config.yaml
num_attention_heads: 6
num_key_value_heads: 3
hidden_act: "swiglu"
rope_fraction: 1.0
bias: "none"
init: "normal"
init_std_up: 0.0229
init_std_down: 0.0
beta2: 0.98
weight_decay: 0.19
decay_shape: "linear"
dataset: "wikipedia_en"
MLP neurons of a small language model. Each row is named by its layer, matrix (gate and up: input weights; down: output weights) and neuron, and shows model dimensions 160-351. Each number is 128 + 32 x the weight over its row's rms, rounded and kept within 0 to 255. Numbers have three digits each. A neuron's up and down rows have the sign that makes its largest values positive.
Before each neuron's rows, "fires on" lists the tokens most often at its 100 highest values on Wikipedia text that the model never trained on.

fires on: ".", " |", "\n", ","
L9.gate722:108122104125092148142148154154070104132132168119160215113176128165193123138125089074148086150112115116092107104128156110123164133130132125137146128141150157144132146107147130104120123171138136174133137113129132138150141166109114151071148124113138161092111091115153130079123155149109146132162126127202177140167163125142118158116114159091117058141163059132119159177174118107158133123139114100123153107167118133132123089115153124133159137100100163079209155154193152184067153125108086116087096156121123148151131175120150166201081097124123183116119196095192097209078140120137062127
L9.up722:203136094107136146097113070141211128149150097079119154062158091118119138129184135134129067117097210119055121113141150089135121139119116139099150134130136135084145106175127164115137107122139089057089137163156130086113085185174103147164122111087123099143101107150124157110161069140143142103164159142165087153139134145118140115140103105089073093159153123180125150181116100113178154142151151140189085156141136118122140091061066146139150087082185148101110167085147156136123117133163133112118048098090157113104168087140118056128113108063120105152194169147194110109107110136118120117
L9.down722:169143119094120133136151141228121124196128108098126105104139077138142208131199157116145122130117138144159176129110159142094100107090129107189127120102102147065121155141126123120141090130138064192118122096193082168077148131157124185147148136099102153123069133111143111145101092158122094084113093165122139140060166150145079169162136132118135152117126142155090138200099071122086148097181113125160122149150190126102096040069105161144078102107166201153085109172149090140116125085112151127124133121170145062069138150138068019150106073151194118086177146076165036117107145116142151154

fires on: "\n", ")"
L12.gate631:110153098052122110215124090144068146146161109123132123122162138124151126198158154112163122083125149092150103122152100119145092094144178074180147075154137163118146166071175136106090104129150121124114134141166105124076167101133150122152094103149131191139157072110117104162084080155140097132108145132138129135129070165177047115145092074139113096117183147124191082156099147132101133116134177128127097140122171109114194138099124116086139148123148147093084085088088181067115146079169149128137204145087146088118142084182114121113077161136160102164150102125165184078157139133154168138
L12.up631:145143138115190134100105138117152083095113128143177108168140104157142096105102000137097142165139113180143094140102181133132115115130096150151149108127122135095157117125137117164084163135112151107099121141153099127132107134171065143099140094165076097122161201143110107155156148139124125171086132156127147134109130108085149112133134131094168128117117129137110167090151135116140074141122135130086133145136033203128143125145152135132134171123103142163173132119068182143140146168142124137152149132183120113115110171144135107145158120162124153116081093100080172195126079100137060158
L12.down631:145117136098090113113093145175127051166128149138111110092090096181167145127165162186063061088184127152193093150151118098153130101126156076110104127156115151139148096135124103196139099134106127122103143144138157034138121119135096152158116095118151154115095111110097127127086111143177213074069146124175062104137070140102175110132073183061180158144138104146183104154129098167154141145133128051091135132138091142149126085136126065149161100056135170134093127080101136128123137168127149189125144157109172183104107116133178083134154085109154162175161156133138125099131124131189112146

fires on: "th", "e", "em", "ud", "r", " and"
L8.gate315:086128101127043171116105126137124188144089108124098116147168067110074126173091083125137134114174175108048131097112206121086101111146068105135088132118115115090093199129115143154115106118124109079054122102189178130169085129163124113113143123136185181133156124158124131126099141139105104133113112115110174086097118119095076126115194162053126121182132136156175138136178109112113121134170127090128166072086124134104196140101096152102162131117133132131112100141087108105073135111148127123142132169101122091124136142132140115135114128108133188134162115122088129112152096115112167075
L8.up315:127116118160148102168083137172192115136189085127211167116126119132165098132115116110100066099139136067175085184063108201158159165164134135149148171115157081114104164174148110097125153118193048116077129139145136102115117098094164116098061173155115029126165156146098129143142158123127126121090140125143115109075138111105107143101128144093142142109156112193149157118181127091124110123149083072174128122174087171050146134157111143172105082131154138103132154121157186104182095143132152151087131174106085166149099043128088117124150097171128149153132085125067107123191114142109109090
L8.down315:121151072130135146189164126140176112114153102110144157143161149197112150077168100127144103080095148096105151134145135107109078151134144141081160074172132195137113085109127083093138173114142155145168107103128093131114179130179102144121153135171093124168155106085170184109151099105172145106206137136126085187182090114076167073199101097141122087117171141099129135103121142092114127114145137132058117126110187093209106136133122080117184137104145107162152149085155086138153149144171106151131107105171096095105146151129156126130180127092148118088145111140148165115085133124140159166

fires on: " of", "u", "ro", "l", " Th", "st"
L7.gate66:185104135129104111153182112120098138134157119137129138136101142166103142127103107181134092145113154103065149159150102133096140132104175072137155168116124173131189158120178143119146150128115061112071173108102102108118078122158141137140057119165170126123146164184104136143124114097075094078220085139169154159098108095108129130127161160116153162174080155131115157074128136120176112093128099141128096119098116165159126157081127129153127077112099113137135103129194180124141150180071113100091098168115068120053130151191122137132131092181116201102099113063128149092157097100156150117
L7.up66:162077115108119145115185122114118086110190137179119100174086166108123152111126115111138141173069095149096130133133086090051077148077166050163141097102124135100135138151153164136132156138155093145078157172144126133087097091133163095134089120174130168119128125115145158163107132144108109105178117125127147144117134127079099158133138117108152154122154140130058127124121131136133146131134085145115119163109179165114176123111169143074135118140101141150146123129123182069135132201116151112139118129092093159108101119159171100135136060145094200134113105083144122112117064141174136137
L7.down66:079159095126108128095035119128120102142158153128077075112105130075130119133115147076143137127154127167174084080141134160143120142166082147115034095164167107095106081128106154162107108132130199135102100093153098166142150142123090093132195148114130133138085111068122165109125182173166124136095142143085126151142125177209093127168129118138139131049133117125108113154130157105105199161123157134092125115125163103105137126115129151081184193123106114188124101145126091134081088120141122180114174119171137187167107136069111089151118098114134121146160093193137084114158145181164149097

fires on: "\n", " ", "He"
L7.gate324:147085125085138109193060084134071089169151101123124179138184121135090135108153132143131082139111102144193094123126064096111120135147163115217143106088124197182197132141103142160121148078122046136111109153126132142154132119154094165152104074100127101086144134111116167166163115135142143064096114121154123195096182097137110104045120112101162095110119146135161133133136139079126059194159128169117153170074119153160134147182044136131153158152101162151132117127129134136237115097153113105106159110128156127145188154110115131172104119174093101096118121082118164116151164141156125115
L7.up324:059119130142102111195115124110144181122155122150183080115155129126114126129175085128164133142089127133087103137105160145151120161162122181127141175163128108131148110172093108150121160126124115037114120138151123151116154135162123124124167108110121147110208142134161141165071088145131161107130098155170161141153064182093114133116097107103122156123110106097142151183136152118061130171126151132090171122158161186094136146155064158089049126097199138122093127161143095146141110187179104178089186152127121135102060154188112103143161089159174092125111155102132090095174152120111082172
L7.down324:141116116150105122082139089147132028133129109116078126155104105112183095151117152111147124143170133138090131156162113127187094087084111112119173083110166113115184121144098125140118134146086125163139125157088141124108084098147062126114099123162069144108126121094136143072141063048151099123127085136175079151149126119160112129171108082112078076162176136174164141083130158114176137139114063128165136121057075113165173030108152102140175073114062135151140130123138149181110145125155133118153109133142097150190159155104156174077141157026159147101140103148107137158149150107130149150

fires on: ".", "\n", " |", ","
L12.gate130:175107168129148112132142145142107085184110083083126114132196070154122203142168077102146159145125098077140080130091137108120117159152115065153117129162133135093154095097127122141081135151108124139149100093196107205101141114123110153137103146185152094078100094121169156092105113137075082154147107163120132116120208165074055199118090113118085110133164122109143184116151081136191142136166128176136116159163158142122113111092176111090127143106084132059115120091130123164102110087161154122093093109174130176111162104105140137153123106129132086105145144144149121120123180115069108151
L12.up130:133103131079163131111121134161081085176110046091163158097126125155118173139119176105174160087127106129072069063063167152115141111108159163140146057148087174124164120167127110152071059118154104177114127116122100190124070141161088155107100160103109061109061111106187103094116140217145107106157089139169126164141136182111136115102088091204141098127131142147143137115176104165147146158116174149144115182080085138126144133080124118125093153059113131134106088140156119180100139170132108132088127102138170174149149065133096124188105121122134103062129102179155159123140143110110106163
L12.down130:139129138148115127169115106255117134151126098122124138124128137093121165097171097104131151141121149111062144097099159124136126133118092108165103108140134131097096154148125105149128131115108154130109096134153134123103144154150119122122105121144141137139120031124162158107117139132100136103118204080127144120089162128111083149136128096133122100140109115103183152127163156134146123135154152131142142132148139139095110000124129148118115140138137150084148126126144127122124112120081148124088131126107111132126173122075126166150129116163145141124117111105129156130092154127099129119

fires on: " of", "-", "ent", "–"
L9.gate702:029089093126082162143139079146177123095168119182158149102140130134136116123102126104137162190122097226104134078166104142096156113124118118170120113092154155145153096125138106181143148088150131111153135141210045131145128113154106101094097149109097075154153163114124189127120099160112092105114148132100157159118132091206126166170095170074128111147101139163132124151173078113100137141176153142125085125150120122119152169155156135177127117099105100142148151145125130126044118131094033140099125194114138121131120103177066114090194160096079116154122146076094110102092124100071132117
L9.up702:146039189145079108137113147107084090102074167134145165138124090153111151131154106149191149116140136175129092180134155145065093050100125130067156088119125130132074128088178152096121146121141096105156101152157122141190131123139102046146122145156087132096106159132184139097147095161104146116111110100154190101118136146169082124194129113209107170125114135122092168108171109125096163077151110118149124101151179113135197146091131118107130096141152131007111114124126056109078145135083088124176106123116127106110125156104196149131135148147061131092084148081073141126086136058120106072
L9.down702:076100092106137139057151069083098121134078102105108131019114106140144168122132088166118120100144129079125080144133111166129103182156124107130112127137100059115149118183126144166170104143169092172146172127194086120079132123098111148098119116090125107130150114173154041116123156134077150160128203141105143125097140137126098066098138120118206150106089131106150058175089153158088158198179126107058121138104123206126133146116153140109110072105086188158128091149109156184075149143098125156077128130111131143147149087157136116133165093126120140152146198149140167149107109135109118105

fires on: ".", " |", ","
L8.gate5:156074102099162134125086141104111099170118132056139156051128149157142147134109077111190143120109122113091134122109121120146143109153107140141141098154137166109149133129139095142091096180144153150147104103142130131137115179164117122139100109130173108116106136133148168069107155189110127098150107091172156133098238172069124108151061141071094092159119128143145146121167072164159161100135124120130135102162105084096120130121138149149133134043129148118050167148142117188084193063108081117014072111175123149100156159161132154182079144098140132131171155090153131125075123094141103133
L8.up5:203136107086147137127101149125077095131139123035124134150140142198202138137170106131162112130080154109139108069162116129094125167127144110145161137176145128088122103133189130126089056203122127084147180127138094183110117135114133124063116149129162091138068121104168121118088098157114140177141101142165130157127158147091109110134113092136105137083148088164102149132069112132089117118089090141161095159123129112112121119091107126171154085093112184109120129091166140135080166149158135090049074096184141184143160138151113126162090110135156183166179141202222114107139141148156120110
L8.down5:142119181125132144109136154200136123201151162092112154134127115168162168107125107091135144112074136094118084084064132115116173136091128108120108082120140176070134110154194129147095073164119095139089116143213161131120092143135122132128134163125119110063097067096184142105111119130131104104142065151176134169085169176118128148150107080121091067146169143131194138148140135149155104117164110152141067140147109139123104007092141119184139116109119166107133106130115117183073149119152114101084060112110115196155161124107138093210094106082164157104173159093153009140108126109092122108

fires on: " b", " ch", " 19", "re"
L12.gate187:105138123158110145130129131100127172141160087142125087168089170117115093189126168144126075150123132168175124075110186090213135090172130109088137153117106100127119054170124104116116104187094120175069153148083121194111122176104121123091097159140136140123117165065142106143103113122144181070106140116098090056155174161166140192097082104120171135112132112117113142175132090146150172166164183107155115103151102134106110142124088164129105097167131180129148074123183149167181099198180104136178098213111165122105073134125114118143104121105127159123144112141131175179140146112136102098
L12.up187:048093087129125143126097146127103162173062086158108089138194158116096153158128079185103101140133140102112151172148127072130151072064151074145111092064114112101124186126173075140172120168152153199091104116114155124145119170125079102151069092127126183166121194132132140033119146186116128115100091141071144110149161130096104135073155121079177143105120150132153149117180170139151132096134113137142141114120080114099102119193124153127109117135140075103087181157107129119164119146143151170031113185081137128060133175138153103078104146110153151185124124139106146091138139095134163143
L12.down187:138087104158160179149172096111158081147143176106145104129064121145179152128128108134065097194149177097136143126120179156090093160123143152149184110154186181197170085132132195141165118100115099154166183118239136113119090158103154162171133148117174136155149087108089166157064172099098096099084183128226100192123126172085116160149094137169150173102119135113073124135123063065079115099149087152128155124142199114092156149143147102115163209102182090121096123111175082105111153132105174142160086100177094109157183079090148101159113081119130163136119156082172111091120193145187116135

fires on: "u", "id", "el", "l", "p"
L4.gate647:066127186178110071123132155176095168184180106132103097070101159146071087183123113131095167111101129115115159142121152137092136062116132107141183171137083068156073111108137124098180106121144116116113191148119075079214130129136131128124144119123153128113141132137102129169061111166110115098178127127132096108131124112135091129155129156084146171138114146084078186160143128073112105149171112076122095080129147130142199161126094151115138133086169102106090094096152223210161153197118114131077127080118073108140087125124091102064090157126098118123120115129124125130092102137144133142
L4.up647:152140157156107155154114089178173127169170089176114062114103135171084126129145134165082160094129085146097092155140160139116109059109166129117169180154157042148053136178127167102145055144042188172141167157164133108177100135088164089171113161137081154103152078114148139158097080186104148140157118151105127124130087071081053168098107125102164167135116103080130120168100112064105120135142091136107088125067159126088178115144115121096140110094155134128134132063152164112085064170121203086122161116112130100146110121139138083061121140181098134149115099137140129214100056166113173155
L4.down647:178130078153147133150112111138139069119069117105139155140159111193151155114149154090150171114164147122137106119140060149155095151146115133109115128085126119124152148105130153130074108163110141139103113137180185205068079148143139180142080132159132118125134098104144130099074148122046175179111149113161107143150141146114152119083157102161140088153171109131125066122117103136160145157101165178125129155112070139109103061065150133159151084129149175152135159100055058061052117061134137139128150167136143117096154125118160152147090113154144133119163131128155105089150145160108164155

fires on: "ad", "200", "20", "ch", "\n"
L3.gate84:053160105117146114127079135124098166174104100123158112143120114153110105090146145085099133100143177106064120144110166106108141157178081147076150118125137102132098125092130061139139128117124109180118160088129142119198127131152116148123168095101135186146159118147117117072139159124062152158219083154194145126140161140162062137134186095092134115199202105173121144193161160117152184120123131136111178116141164123111166160098134144090070075201167165105152146088095136175150148099116134146126164128169066138086151148187058142096104121150131124135179142128162119079116121121101131104
L3.up84:155133197199150089138105121137094123124154141141115121117105112198088120097128075189163158108133172183111180149109129089132095194137147155154090145169099117076187091092168072096092123076126148152093122143103107137156152198177112181115124156142121175098133108166095127135110115120126178162143129079195157158132145126128092161100109139094153135164159127158142185151121218125169159149128104127119128104114089133112117126135136136123128131166156163143150080156072125153092154105163151151137160126158146164158150169149138120102168123143116097142129174092125117134201130127121090168
L3.down84:141108156159134125097115125182081081132128074164115156116149119114104127117107064152105094127174119179139152181072122116104094113148156153195106139186111160058171117053107115076089145110101105146131097155117086144142104190142116118138122141172152124130120177125118152120105092136169118145091181123167135140144108129185134172111169126137115151124135133141169191154129137129149133126128103136149178148125126168149112070140131129166149161113104149196179112161121138154157137087156095133121118097145099123121151107084143052108184140137097119154164112102113109130166180088116114189

fires on: ".", " |", ",", ")."
L3.gate155:083135141130160175134136092147142139136097142052147164088125123161150113137111132115118104108129152048123118105123120171090105160104106099149179103149183144166132115092152113146136097156163172137126169150127144136184117193133097160070103064111148111105117148168151103115102077159135122127137118132139129121145189086063081123171108096135115079107112069101140157170141172094140087087143163132162139155190122118113128105088065140154139123054127158093114140155171130165150117115125156093095102148122112149163144122122131122100066137098180133161217167094164097163121095107094080098
L3.up155:165105111104141187138093149144140095126077118073117123114119119166165114096198145110174108114100134101133171076173196149082109138148138098149135115164165135124118107114157139103099127155080155136154156129178138180122063123102168127064128150091174140114101096169123191132132126190101110123103127124164142127171174155096053123156101071124103076102164097109099164111086126095135176118136099160135118154205178082133103141122098127184146102087101153100082190172188089197106155122154149100027123135185106119102181129113125135155090093069152120081136105125191164071083095139129108121
L3.down155:139087159080151136156115130148110079149102150125121156115143108172125135123122134033167140115109099082152119105154168137080104117112163125174166121181118167089138147130172101108084087114069164135129095128255129113074101100131128114101089140102116134058106095141180136084123128133165153132164148154193138125167210112132102178121094095135108064125164105120173127183122100147128156135110155142084119148142127130090129036103081171175136125098077203154103123105152076181073111056162128102082113086143121123076158166126101084175089141112114134133163141104161075075127110096139114106

fires on: "–", " /", " of", ":"
L8.gate712:135078088159037147131128157100150137125083173115141109098173163133157128105147116160117106206108157136146154189120192142092140115086115091161117090098130090159128128151188153173104086046064115126166158179098157138090094144100176132079165154202144116131147158136150128098112153109095096122187151123148146113097138138072127178208118147099125156114088117183166193153170167131139124085112137128104104082091153172113166170045138127096161140116114134082119107183112131161089122145086118196084124116129139031107142178067100119090119131124127104153135083151129131076152136175151109059
L8.up712:085161213115099090133102175139128134101108193135145143112079148102143124111155044133139070128158143115179168126114131149102139076147104137101125147101175144135127127126168141127089245147150105111087132150118114124131117145110132112186111093159142124084081142104148173090075123117082070140119067120101106114117118127154074161142131093135114147109165114117136185094178165122102145085174118151100136035118151172119147128106099154130065141155150120123129097184174132143074155142142092160138206105134122162135109133138138155095117133136133133080112082095166139198167112159114110077
L8.down712:093129092195140205164135132092136099143116155119089102090145153182095181132137115148117130189115127143119142109128161148122174169129210129147112115183100131172033145140091100133129098118150092149184170114137106136092092172152136176095155132151145121201163105156176108205189159131120119169129071100174141120164128126067112134115139133124142087137077081166120134067095120099136089174077142086132119153187109144146121097099137159097132118109112127152129137149079134158180149094110094148077122121109108135080138161099099091165119086091139147166108161139182119058123187167117151099

fires on: "ound", "ou", "all", "ub", "on", "y"
L4.gate146:106114191131126119141155137118050137155144116121202112120163100077138105085087108143149123146132150152107178122082091163127131160126160130125099099131086132158139152137064063067063090098140097091102141141151075165154095162125156087107128085124149152119125136163087094143130090122110129077158151142091199174117126124135174110126110086132042105157179082116154175055138126152167129111109120113115087082093091099155149134073131084114134084070098145109142110123210147162134182141121059151165143102099140085163071104099080107132171144078181076109175096060143170132119108136129186119
L4.up146:049104124144150164160153138144110112171154135129162103139122152163166119052148127157115130174151178228138105153093119142090163094076100140146122062168090144140075093150147155222156094215125160124070140107112175123150101166168128110102135158072185140112167158155106094082102128055139122143152093154134122145163112144071143117096156147093150134160117101125124138074154081119121139135078103149051123117146138092125177114136150130125158153105063109031151130206158100149099106155136126172140156058133142167131129169119162105120096147097119098163146142123108159176187126125117177109
L4.down146:052095130119142125123160119169132065126137083129127137079107093180186102181130128156183117100193136138147170110145153104068100063092128126180171117116093153136086106126186176141111193154151155159169149152166132091166204112129123110140128094143095149117157144097143103118109076131092129100109121163127076103085112094182098179145116152139159157079180159180095096119156181117101136162190074129127142139165139128109122134115155101149168143154108099117139155063112104121138161150162149119161130061114081113052119165116152173128045139118133149162190169168071166162115101112180128139

fires on: "as", "),", " (", ",", " His", "ts"
L8.gate597:137093153129177145148101108148119088161134120098142081105119135044129043107128071044147184196143150145109116134084111103130127192151115152123174148106104133099167148089092136148152138188130066136104187128095093096153182119111132179150120104122135138105063171144173197137114167151132129123186133104121136116162140131141182109129107118175112117135075144172135170120120067080098112170156139076095152134039086139098130105142097117171133118157157078190092111148078134133106188122119086107136131122184131159101132137149140112139128175149096168084131075112167135121151140102162134164
L8.up597:140115151125172117103139077158146135131103133167118144074099067107079086113164072104079168117077133140099137099088157064127109133108136125129134163109104098136163148117053134172134088166108140162100121078121111125105128104086138150158116151166115170128097143109139123138115146149144113130126178157137129184051059122117116115084119098144187127148079147123170132200157136129072076132135100107125165147078143140044137135154110076144162143134130119130104174064074157090085126109141206075132105102167188166104176179136096047059130135126142147154160048164155147136151114092159165143
L8.down597:144156157120147105109155106142143123105061149168147090157132070108119164151149085160101067055121116097135122104202113141097145061148157090146053127125164152148106092142189150092124145082108165153075112155151104152098100098139133066116124135121130179131137149131115098112150119140120180161180026083156132182150122129150060176133153208099089142175193112128119099120145193154114142110048125171088164109183111149140179093109101150186105176106123137131136161007136109124136107170158165130087189162131140120102139118102123115108142155105172131167139165134128064142106148142091143127

fires on: "\n"
L6.gate723:102094116100135150192096140053107115184127186113094118124136144142121060137058133115127139135161129131186133160195093137127135146130118117159087146121115124099139098121073136164122116108121115185183199137142112132142105070180192188147128103163128155130136159152105143193127166113030076112180095134131153104140152086125154104129163118147200137154109137196169126144139126056132143132090180172112146115123076168164116160212099139098105113044153150142123154123142114216096186115088110148125178086098155119159064148126117136092142084169160084076092147088108174133096188125157143137
L6.up723:137153089115133111105155111073139120150143162160146143133071121109135104159109105125087114101124160192163092152122131107159151144045125125101104138115129200106223103179150147221095143113153091138147125138197113161104106147194111124140212116165108165163158206156170122147111123136104133147126084126136133114127128155059094146162154141117147113153090173144100132161171129160096093158109163126140163118129125201122136133135138156090085157097166153161130129110131130183097140118125165139153109092122132102098110182098161103110141095110148076145114211099175147149113140123176091096
L6.down723:174130030165195120110129176190112099087117136156159143109104141120158125103143091197073071092121123124104103129123073112145143124159071129093154092120127124075161102188185115098081132085120130113161111106104191137134095172185101172109165164134120157174096093112142072109129170136163141123104124163178065080211074161131066125111143096135092112141143143120125141127144115115125114149156149151175096108169099110123104027181168102154113170152140172147142139107114144135096143150129162192116113232133087102107147161160171127081181133130124104143150143103133185163126126122156111175

fires on: "el", "us", "ur", "ed", "er"
L5.gate507:080100146091169173182122176160142143078112157144147153061104163093159134138081140076105139144119127125146119133167110120132108074108111069111085110172163138180152154124075141125115112083143147154133125160096113148137073131140157154139087071130167116126134148124114105113099088104136079135107108111097106135100097125158166085149144126209130104106093095187163075142197119122123139166135228124155184160091073152074078153095118149099110122139188115086119103128120155136117238141081064146114105146116118114122130057099115109133104181087167068113111114142109136118121150081151147099
L5.up507:125058171158185118060072095131125097158130139151084119082118112100108083128187086131094128045098117029145096127109146127135088103113154112105145140092119072145157128119097114158113141154146084139119074175168112108157191123136072123140145063153118096131113117213097148113185100151164134145143141160132110196049100160183158094072158076110095131123206141081068137130109123107071145130109091167088135155132119200082115060135095090108155138152149159093097141103139146117187108058191179141115170135114137155113123134156107158185078092143104144155182156129091106162079146130143055146
L5.down507:100142129144108111155136082164121135125138113151114112127105141117109158085118101078112157109087102108090132115139151122078060155156119137148113137174141143143115170121141129128188085094134114150127146069090142146106125099055063070101104175070139158069123128100146094145156111104127095085159108126173141076094069118142172152132175146116144131097080111103110145076073175131175176106130084095125132090125134146160092205162108105123175149181190164113098159140149181143197140131148114118147195082107070142160149144154071094162114130100150139073139099130140201085146104150170145092

fires on: "\n", " 194", "isted"
L7.gate399:138147174144116155171116136123172146128082100162166166159129109162155118148135136110170066063132140175046096142046127147182158137101130116130089159120079105155196083138138124136102089096116095140102150120073086131124139089094158136087107068094136124058129097148116119099077129166083108144136162110130111094132124124171114126111092130111099144137112147124126152106190157157041150126116191127170124121152137124095116156034162076130151067122168129110120136169153162157170135123153105122083134128141067122114072123091143126114141183117163172136130090110124144158071155141134144139
L7.up399:154126141109163093151112129138136133150092095092158104179120145153116119128108146137142043105149077135019091108054202086105109104136143150111151133121102077121149170159153149119088165137162133101153129085142110067115105147103151132098145102139116089089172121133195168113121148108074126149095174148077110117107088123111125114110058108154090169120167112142112123131153162147147112160082158145166124152138055135054120137119088100096095116128121119098116142200180097140166154159151129096103091088154085146127106154117095097123153098118124181151050156095096136174150106201133118142
L7.down399:111152128067159122117180138193121049081145128082124127086135124120122155143129115156112121197127112066173146097129098146083109126103136141104109107202188130115105146154134151111130170171093139075184144109184104115150105136164094196205145139151177144123145145152085133139108140109152174126111140153128129120104124105105139104164073131113134122159178161131117113114127173095153103141103153153120171179121146156117112000157077113090115176113126128132140139100110092145101152103099145123153155109114146111141142092098138037177137083087123127118106188127172127142137082133124143116

fires on: ")", ",", "),", " –", "c"
L6.gate161:123098121144153076130082141147139047149056121101093073135135141119121070106143126102164120106178144089065155135112137072077116091164122115104105095148073096102127108064074127109147135222093178105147124148175134094126113139132139175147158144105160103112094130157137171123126144199134127103120149107103143152108141102136133152120103122083111110143104113151159157113151083156153161092098062063075108122092147172152137138168136156127148120118138109125075152109174147187059148125177096101061124131076119113131160179160057111152098140116100111081135134103118180027105142090129156114
L6.up161:135123127136154093144144123170110094114068101154100089156134100095166177084189156108131105077120115119096090121081143106127131081113159191115116156187124093151193096110053165139112116178117149069109080116114117130045103081147167120141148128114156128147055146090120120168116156130153152160112179138152086197152136145164120191138145085175122179108169161147134160074151186140108166110153115117090080155108110140127096109128097113129175129123124071124113087125175124144133106174136124098085078134103174115154176093161191111183141127123160094084151103059139136194093123065171177127
L6.down161:111165140089147135175107131159116203146089132168151151156166116132157192123125143102163172087079167126163115127149132184193164129161122155100121165111116104161114080141150106090107140059141112139108161102033079090093131116131108127114115111092135179129112148173086112122083119098154121153121120149166125109143150135136120181140190127199109176076151126094132133159088189112072125136145159203137118162120138063167136028078102163125126133099132212095123145139081084137166156198106140129203098136164121115145137094121163044130134162122124111123115120103168105194109099135118066096

fires on: ".", " |", "\n", ","
L6.gate435:184046134092136164169090138137113078157091087064154086084116118163141130100143104096146116089103163066138091124165122139107156130124147102156140134140154178165119119060114123156138105168139148142182173159152136128132076124121147124120117153087174112116059108105195100113092117127135134138149120103131136152167163140070143138127080115116090071104122117138133170114101081125151142092141140142142139144132110074125126145084101169148098181097115162094098165142160129192136190122106099120040073106152170146107157130090084159172058116092101089119144146125170134108073159117143082130
L6.up435:165141145108163154126100148145086073142115104071175130112142132196172182124119094111130087134108117136088090110151143111150103155098162112157154127158139139134105141139119109103089136177132134144135139091147145129111114117127148144093096120147175067120077116089194124090103109181132076122089097142157144192132162166107165137130070114139156044158092119180144153126111080116127151132169122156152103195159130128097110125127122108178156162056112148138109158114133138163104156120147104065008039090143132143180149149132118142155072094119112172091154135125146130100067089145138154113
L6.down435:152121116087143097107136143173097134216159169113106118086106120140167153131133150092123133131068129110114098111079131123156142119112157108140118096121083176084151122109177121136127092127131069176122105098187136170158145141151112141144063192122108111085102086136164092090088128208151112140136108125132130114117201172127056165089062081095144112184112093157145159210131113165164099132176159213145108131120145088070091000079093153197139134128140191151067107146161115200082169133183136139097062094128153137112164124137173126172114126117137158166168113062166156134099118121155108109

fires on: ")", "\"", " /", "av", "l"
L5.gate444:064095179098119140175106133140115155129110151135147138111127110136089149089160089139100114095168109070102087157133112130170153089141162114166084067154176131156103090107112142110089134110153090121154123159121125133179114171117189130074146102111156193127127137050163087096069083145141149098125153135109085126174123121103135071092146179164094116132137183065180183096127168072134168108103230140144160098136094182107185164129148130079103162068108130084151226139094084106152174153147076127140185152162130084124096115125109167102056173122176102115128192123157201106131111116142137100
L5.up444:119085179128198151169096090129113106094130113168145162107126082126104111130131098110125101162144137086132110098152083184117143095133147121174132118130126123099161172113119150144142191155138083209124123193053072156107148076160160116160091098092146106114150170174076156169154152136157147173127145125146167172139123115108139117147084116099111114063084136187059168081133138125107120145085048123150127132168133096118116127134115138218174113133147068158137111159138110103114145115118112082125130101140071137113100088131128130177138127152103138161133065138155112125138039127145119163
L5.down444:109130079100110102186130148157104110109140102158153093095124155101132122151157147126149143135196114129181150115176129128159058114086147119114078128051161146131046121123164121193121087055169139142105140153157136087138117147119097112100110154090158136167117095124108111087138071178084116120129164126147147127117184047203111138109118114181154176185129188158057080143159090090178083134134202158116215138116109120096141196122125154115143144128152168197130113096142139147115133122086101157137071121153147154113149088074080105168108149123138128123135126149122139148155173131141132179

fires on: "ou", "on", "oun", "od", "our", "om"
L4.gate656:167130158110151109117113135098121175168130102154118140146184166134155066097039144113138190146124112185109118088126099091097168155110102125133137098134157121091119167150168132129131117157186179091122133144141071147132135169126134156070100169138153141189138093129081084114128137056132136101113104098104142116136126138187080142149129095159115093154154118061148154106113140076145132168062154066098131120095171182118165113036134122097066140098118159053088140144091111214102090143099081208090118181159122103130159138133119128118148149113165156115113114097117159062135147171143133159
L4.up656:179098126120129151162135109131022194113092122141082116169131090123110135107090123171084109137188146172130172105155108137084172113134121161154151154144123088075078057155158139148093109144081167141122133117127118093174157144157167103088146164122167159110128123105142118166099139130143127087170089106054093147120129189118145089128118178127170107177142148070146126128096107138150110110147093106086123116150125133172159144096160117124074090117072168103112190152120092168104129123125088127152135129146200120104034182096112129119157153116108136146161133113091126158137129111120122107
L4.down656:162104101116119164149187120117102116161068143121132111133145129132173103134101117120155152086172115097128151090123132125099103128092121099153166148149149171107117152091189199108145138101107132088152148155207184146134102113095161158113137150156126135081178068051088109149091119139135144039092142122126093097077106059113089191097144150150068152120154109131136141151142166082121153129178106047104149113098142090127091150143124100152089144184157124101170173162119096146125115161061109126165208194147165129130110168109095107139081098096097091106071088127174197135108132099146182183